MLP neurons of a small language model. Each row is named by its layer, matrix (up: input weights) and neuron, and shows model dimensions 16-143. Each number is 500 + 40 x the weight over its row's rms, rounded and kept within 0 to 999. Numbers have three digits each.
Before each neuron's rows, "fires after" lists the tokens most often just before its 100 highest values on Wikipedia text that the model never trained on.

fires after: " K", " Con", "-", " (", "a"
L2.up642:515488475470492531475562557523509484539563510519427487532510542528535489569479581530481448448481474425497459418471543447554521481432497536463519549477513526523494516503423528496535466465477527536519490535515493500534455469492513443536490516511583545564513490557516543488482509483530483545515576586551518426540535455584539547517524572477520566475511493514406531486525539537510395472480

fires after: " t", " b", " B", " D", " J", " p"
L2.up592:489526530584428489497569542438558545462503488520506477539500517526508479447515483483565471389513469489513485510502475500536493461565590500498516478536489534530548465477539454475521541511485438531504561481531568481489457504431523499473478527529484470475546454486587487564504494477503519380506549530495550582510435482506508496474547504491467524527494555579507567636520540513505480467556

fires after: ".\n\n", " (", " \"", "==", "\n", "\n\n"
L2.up682:529492539448479500460485548475469469511397539512467489502537412582493490480486477485516513440488468514504516523526483513513468463400539481516588516510476508480488468463412544525506478485600520533426521514492482484543401554497470462487522536458487556427564503431523475472501424515539478559488473585547549483474496454623506474510492492498548475498554488487547555501439523494437476444470

fires after: " R", " V", " M", " D", " L"
L2.up278:464508549551556522523552537497466437554471477423483517495484419574507501515493527524515532473481458538464500519426479546544436419453537522496510467499476422525485495531545518441419469480508546522512557516473519573550509616516523501488484506517509480509471506543472576595458553430488510445531546509519488543437458445465448515509557513460509426503523503548493450452494583499480544579552

fires after: " c", " C", " b", " B", " f", " M"
L2.up547:507529488512443453487520527508535501457625508544450518507553470510478500480481486439420569420405459550469445531489520493549488483472528452550512466515525525544494501493551399542482506433544560483529503564542514535563435504505547526542491513486534533504485423511477480454443544476490507491502467518529465491560451564539473537568586417508498528472540517518452460509578508490459498455502

fires after: " B", " b", " C", " R", " p", "w"
L2.up164:525512476419517515481467507487411524420539523543498509484528498495535521463435480463541425402534486506553501450471435484502587499518502464449475482536547426463628435490488551537495488483491530492458554522503483489485543455431468519530528473474470525541507483525570497572504546521411553539510499431518466533470544480495432465556511456542489493600479508476514584535482462530504453472464

fires after: ".\n\n", "\n\n", " |\n\n", " ", "=="
L2.up537:466440513454580438482542527547550446513506566519544551522556561574500506411476455466538523491475531527510483447485517393447495478403476533511486470542486488572519535530548535532545551430451468582582472460451529479526425430487485519549476501492440507455487532491470458506521510562495512496503489534503465557520487481515488556543542519536540546534515473532487612527461410502464532494464

fires after: " G", " C", " p", " P", " was", " g"
L2.up692:489481556481508483510505505559542442494565473504486463479509512514546542491585462373539498394483570573526492487479474497576516534468508497511455526544428472531606503506530588427492501473515528493428518526555461519482529435498540503517551424505439524531471479528557504503491549515519491506554499498550503524482511580538515518511562458495598501477435492491500536522528496511524479526498

fires after: " (", " S", " h", "\n", " s"
L2.up632:474449507459506462469554453564513452493520453511502478521579497487466523483551499491537494513542429517515531524532432419519454493405526439542589490486522520552453526503463519578487499522475479501445512501374580507480464539577536489454541465473450431475524455452507486451471460502515476506482485502516476511501525514518526540490536523499493584556523508465534508544497514538506519540529

fires after: " (", "/", "-", "–", " \""
L2.up736:501547529460472484566550471531511447469574477509534494516609486552511538417530533460516547523604488487502492492512512536479564521482531616505562561465516494494525508541450482589533521450476592564447455497459486495510485530443502562461441502467514487504479590472481457523435492533517513531577467566488517604507518448458497533527526458570521507492461455467526458499506533521540543454503

fires after: " J", " H", "R", " R", "J", " B"
L2.up367:521496452488517492415493440457504538482476508525508471511605466454440484509542451508540487514489458471496474571489475516497531471509525518566544483489518479467545529470422489492541490539512515468511578470512523471481511532458465443472563482525466499448547443530463516494524510492454502542528461526544454489465479538503544502541508509566524453508464517481480559512505445516586536653471

fires after: " l", " b", " L", " r", " f"
L2.up119:479551523449469526421584547540541497548515554559497486445495534487485535499513521469506503432422459435454536468522484498477461445520500476488553496526424543455461449529541441549504538507478511521487479502530552486492453479524545538528531500525543543535489475567424578567540574486477468454569490574535438564574428568549555471507548440491483546411526521554497533575524538502514517457453

fires after: " f", " c", "cc", "c", " C", " inc"
L2.up730:525483436575463549506473520524512465452489494450506494482488529529506479481405442413556543548559480421428480514481461482516536486466500546535489509469502517440557450495512511564459493554517507510473486591550440502462512477452480495466522509468561477494456472504533449516512481575485511447517444496542597480483533593461441579545476480578508523530439490467529539488499495497514412453480

fires after: " v", " V", " C", " p", " c"
L2.up533:524560447530471506560528481545483446491545452481475472558504470503496519508454465434468529523497474514443498546478466499466565531510465547515444567490525489471579481522552492447437433524542564528441589550574526517539551493535544506434447565449547527485518429418528532503557484466489520457457514607506540564471501530520447482491567470508527492500426521578539517487481449525504516593497

fires after: "-", " m", " (", " \"", "\n", " M"
L2.up5:483492548382459488475537437523493559475489467529519484477683560444490513491508522536528491536515487496450534471436498495453513462422464521403552499478503477562448485531525513544526400485532537469516486529439483526404439466475512511474544454479447484533537457465452549495503540505547493516551497554412552537505493555547479495486629469536536489520537517486462530464495486509541480495492

fires after: " \"", " (", " G", " '"
L2.up581:510519540457520540498544511505439411518500500537465524483471513509496496526465524518513446486507535509484460513496510508490522603512593436488513499442424430587598453499493486516446484442433516523524474490531516533510546527554488491463489503514518488434522550516476461467519416491484546467501470532463561472497494453528526557492589526507471500480487476491551567484522543515544512501508

fires after: " C", " con", "c", " inter", "cc", " al"
L2.up300:554445560499451466539501475522519427459472520521533498462512528420568595496501520420541535576500425492519511547401508546465485504439555587544502507524549564486515486456546488499519500477493502457518485514543512509399578464403481487479431514505444564487459488491530479526518524500549529467532541551519509488543479467519511553554482498529511448511469440516488544497524551511507499470471

fires after: " D", " n", " N", " g", " C"
L2.up458:439531514457481478484527470441481491504541458580503509481454425512506536529426508436486513506509535547472529518437511540525490512520488496576460515534516473502480525511503510514462439564464458557452514533506519516500443530463526484532517505538508579488461462467496504539481531418467475530545506489502471486497465621465450517483444447509483575494588529496462514479506543572474542699431

fires after: " R", " C", " F", " n", "R"
L2.up389:517456478459496455494428489398504492499574486519476536485450468489548476478531456457502476450487443508481485512478615546490576444491510568477457498526489528522496509525484470492496517553547501467482436483536596513501562527441470520581512525490476442545534513467542584463534618455486517562533460488456489542542521614475522445526528517573511504562475477489493517500471465590530504565522

fires after: " t", " St", " T", "st", " h"
L2.up163:517559498542435474567580508495525469527501514528504551499495556531512496523502524495519443417458520529481561452562447510491539481520448616531553474459499493531558537475512454522454501480561498456451573472474549491470482451512524550541504496531477449502488504549540526536506618500481459497455540451532475542507511543465499517445524500522537487546454500567448551578483476537543527530491

fires after: " l", " D", " L", " t", " T"
L2.up255:536474506436458500484496549469491512474524549478534459531539492527522563518515478539525490406488562510453484545512484484479505474482387481482508513463410526428458515440415449616467493557577529476472517500506515448490427491477473540504505552572580501467520512566478513516513596457427420454561526479430530568495447544557485466464512535507494565533465523465478546479445480496514536518448

fires after: "C", " c", " Total", " f", "==", " off"
L2.up650:556464506532452530503481543507476469526535545457518467476523446519531511468528486507477530505481408474525432435476457542422540646422493433451490532534525503461528445468546501529498497485575509507479519488541531527489457458498454494467546458515475488455500484487478510468512457474543431504536475515479518510427515509473476521562448437549463457535498477497470498483573499480527464458507

fires after: " B", " b", "b", " F", " inv"
L2.up183:424463458561482598485527488467503435474465479502613501491500476453490467434537452409534522462424463453533534418492522498499442582506539468468483581483455444516552512475592518583519501479499477492466523506509470484518502469529469523491486478470536501478454492542535457433461465450413515464544484455456442460469517472514444436544451527415497558485497490477459494545542536486435539524518

fires after: " st", " Con", " An", " (", " re"
L2.up572:538579500434557477498490480538478517550487568482435517539539483535428504500492449493584459526538474437514483461476490499532459520477537528478504493528494489532458475482471494512491414461502477496576559503559494533501435524571488441411519507522531488464507578550495535541465450556535472480506483592533535477518511542627552424497572543487514485501490536571483529545458517472556503460516

fires after: "-", "\n", " (", "/", " \"", " =\n\n"
L2.up695:478487542470473517564495406508488523484485443543497503463525366504506594464529475527504494529457463525467518476527500524532529489467557570548613494505477507434477446530518510533530480476447517573527540506397465425452436511483569553514514485532491481502460516488507530509486583516485482580507475526482513514465516507475525479449565444519491556507537495531534570540458520520427470529486

fires after: "-", " K", " \"", " (", " B"
L2.up149:485463505424475530534560527448545520496555468531472476539617507504449510506491507499552496547461485493583495482548580530479470484467512569477453460539519441439581540515495497508479486474499493456565436586488475488493473446563468494497558395472531525454521506509519499524471521482580495553563484571539524477522519438535538565536472529516476542514595497521497593510567493461527468461540

fires after: " ex", " s", " m", " S", "-", " H"
L2.up282:470466516515458459504485528448508489560567498458441441491494417457528487490517540468531485466515461518495492499442527472423538473537450478432546462505551445523447484525526462494503508445520488527464479508500623457494516450497495514482532497510449502571539509448452526479529426552492520532393519480546450474451509440527492547556508573503525420505481481463437490499509541536537527516538

fires after: "-", " (", " h", " H", "w"
L2.up55:508473448524500570511501453484525496470625458509493427510521478521486524510428543457448549529493489516533444463467572448487597425519503474601486500451455456570464515479592494481503546449479506482520547514509528515559524442543492504476452464474475559470508537517469492430470500438553501596470547509554511494501455437544516546494552523584452558519568511485508484529499522451515518470547

fires after: " (", " \"", " K", "-", " st"
L2.up233:455603511377462492539507473499498481604469474452436482470506542518504481536474500416508530550555454541474456412502507543494546537501561492496556536434440543528501483536494617545431543407433499507497510497503517498468491486519534492512490455541495502565471485585451477541470443532550530462455514510510532533484454519475532471461536541544487510510495489521497619503524543522543526458475

fires after: " D", " G", " T", " C", " l", " L"
L2.up372:539508465491568513529519497493535451495485501514502444512486481523534469500498516529542495505449490484504546440495537534477529524481458463516537530548428494515567472566514510529462504486531538626476554496553487512495450476484507540556500498483508516502449521565498489446577588465458488511526526432490506504559500506498598531547560552445424556523513507502499460515558532549440509542476

fires after: " (", " \"", "\n", "==\n", ".\n\n"
L2.up653:475509531482458529587513505484486398527633496540489528517525513525472439409523521476506535516535470493473529486517505477498528503490621513434494480442545458432460487493425544506536567453475421504456544513501506561519507495506438507443523513524457509480467494399488472529496474534526497526505473544489526507520522434546487439483515479516538598503482395500552564445524507462519506493475

fires after: " B", " R", " L", " v", " l", " V"
L2.up123:439522472484495497466540453499450455551446478499591568533507477515499519485488562453438482525451513517507490496467443436507485529531513562495478459445526368523494541539480491543447450484548525517440489501516542510475481438518516483486489456447444544534485452497489485446550522475481457494484558438502471576503530520485489484501458458462494575490580483483479490476506431480469523599514

fires after: " M", " C", " b", " B", " c", " R"
L2.up131:489459494433518513507508488521490499601464511514526544515502415531552484462497478477403478482531515483493556516477503512471471414514587417496487522499571535477466520526530489458438433498528397476462491548507549585512524478532549532530539526474444525501494566474481537428526581475479569501494520491561463501513511519447543444524467530621484497531536486535455510518553479558486478497449

fires after: " B", " b", "O", "b", "c", "B"
L2.up71:527468472532451443439514515461443553531525508496527540490486506464517491405544462528483501478467497499515507543544519490488513540524564575439553484444502485533530480494523532521500498547548437483480461471561541409472519446515461479467557446501505454486488489403541493424577469512542491434559497504466467517487497468492436406581486483476561463430525543574487513542482527564533515518504

fires after: " D", " T", " d", " t", " L"
L2.up54:491531534546528466515561530455456521531477515473538573462439536505505471500454497552484508444408487484497517513514466443479523542502488557528520548526486504499552500531487394508535494458496506513483523448464458478475454558491452540541466498496462469488509507504523530536454668504404498523477509492498454481510524466480484453580599496485473547481488491474473601495469481539526530599503

fires after: " S", " s", " Th", " J", " H"
L2.up238:529522512500440449409488521542504509571508506474454474543581496524525554527557445505523415500421511543510461505531473530551493511584552477478525431460536463553457500402494482529487488472487438516490524463465552441455542522577486479518536485460527443496493528489414482452490422518504527502527517526517441497520472510483489558503503487540502564542513503511458463439472510544518417478462

fires after: " v", " D", " V", "v", " ext"
L2.up227:435563468563522443468482513502461462607468506486437500513482470447527525544443538498471511462518434523509547410469470516505497455439476547529491569489524489400432492493522508490416495443479519487478540522496495542456531472514465520464519473512500496533503496488516526490467494457421474463496561505530528602513498487497477492484552467480468455530518551510345457494482497553475493546506

fires after: " V", " v", " D", " st", " C"
L2.up294:453511511563491459464423517563509526529501491509501540530448464531525560510473517498452453478474499510460538502464548538534483539511471507525459538543454461448472485512544540495463500472488473440449505479538584535513549524578509559494507524503600397487496484435592521554538478474438457469560491449499584514545486491439485484534529438370474540532474484506476535495502560613488460560439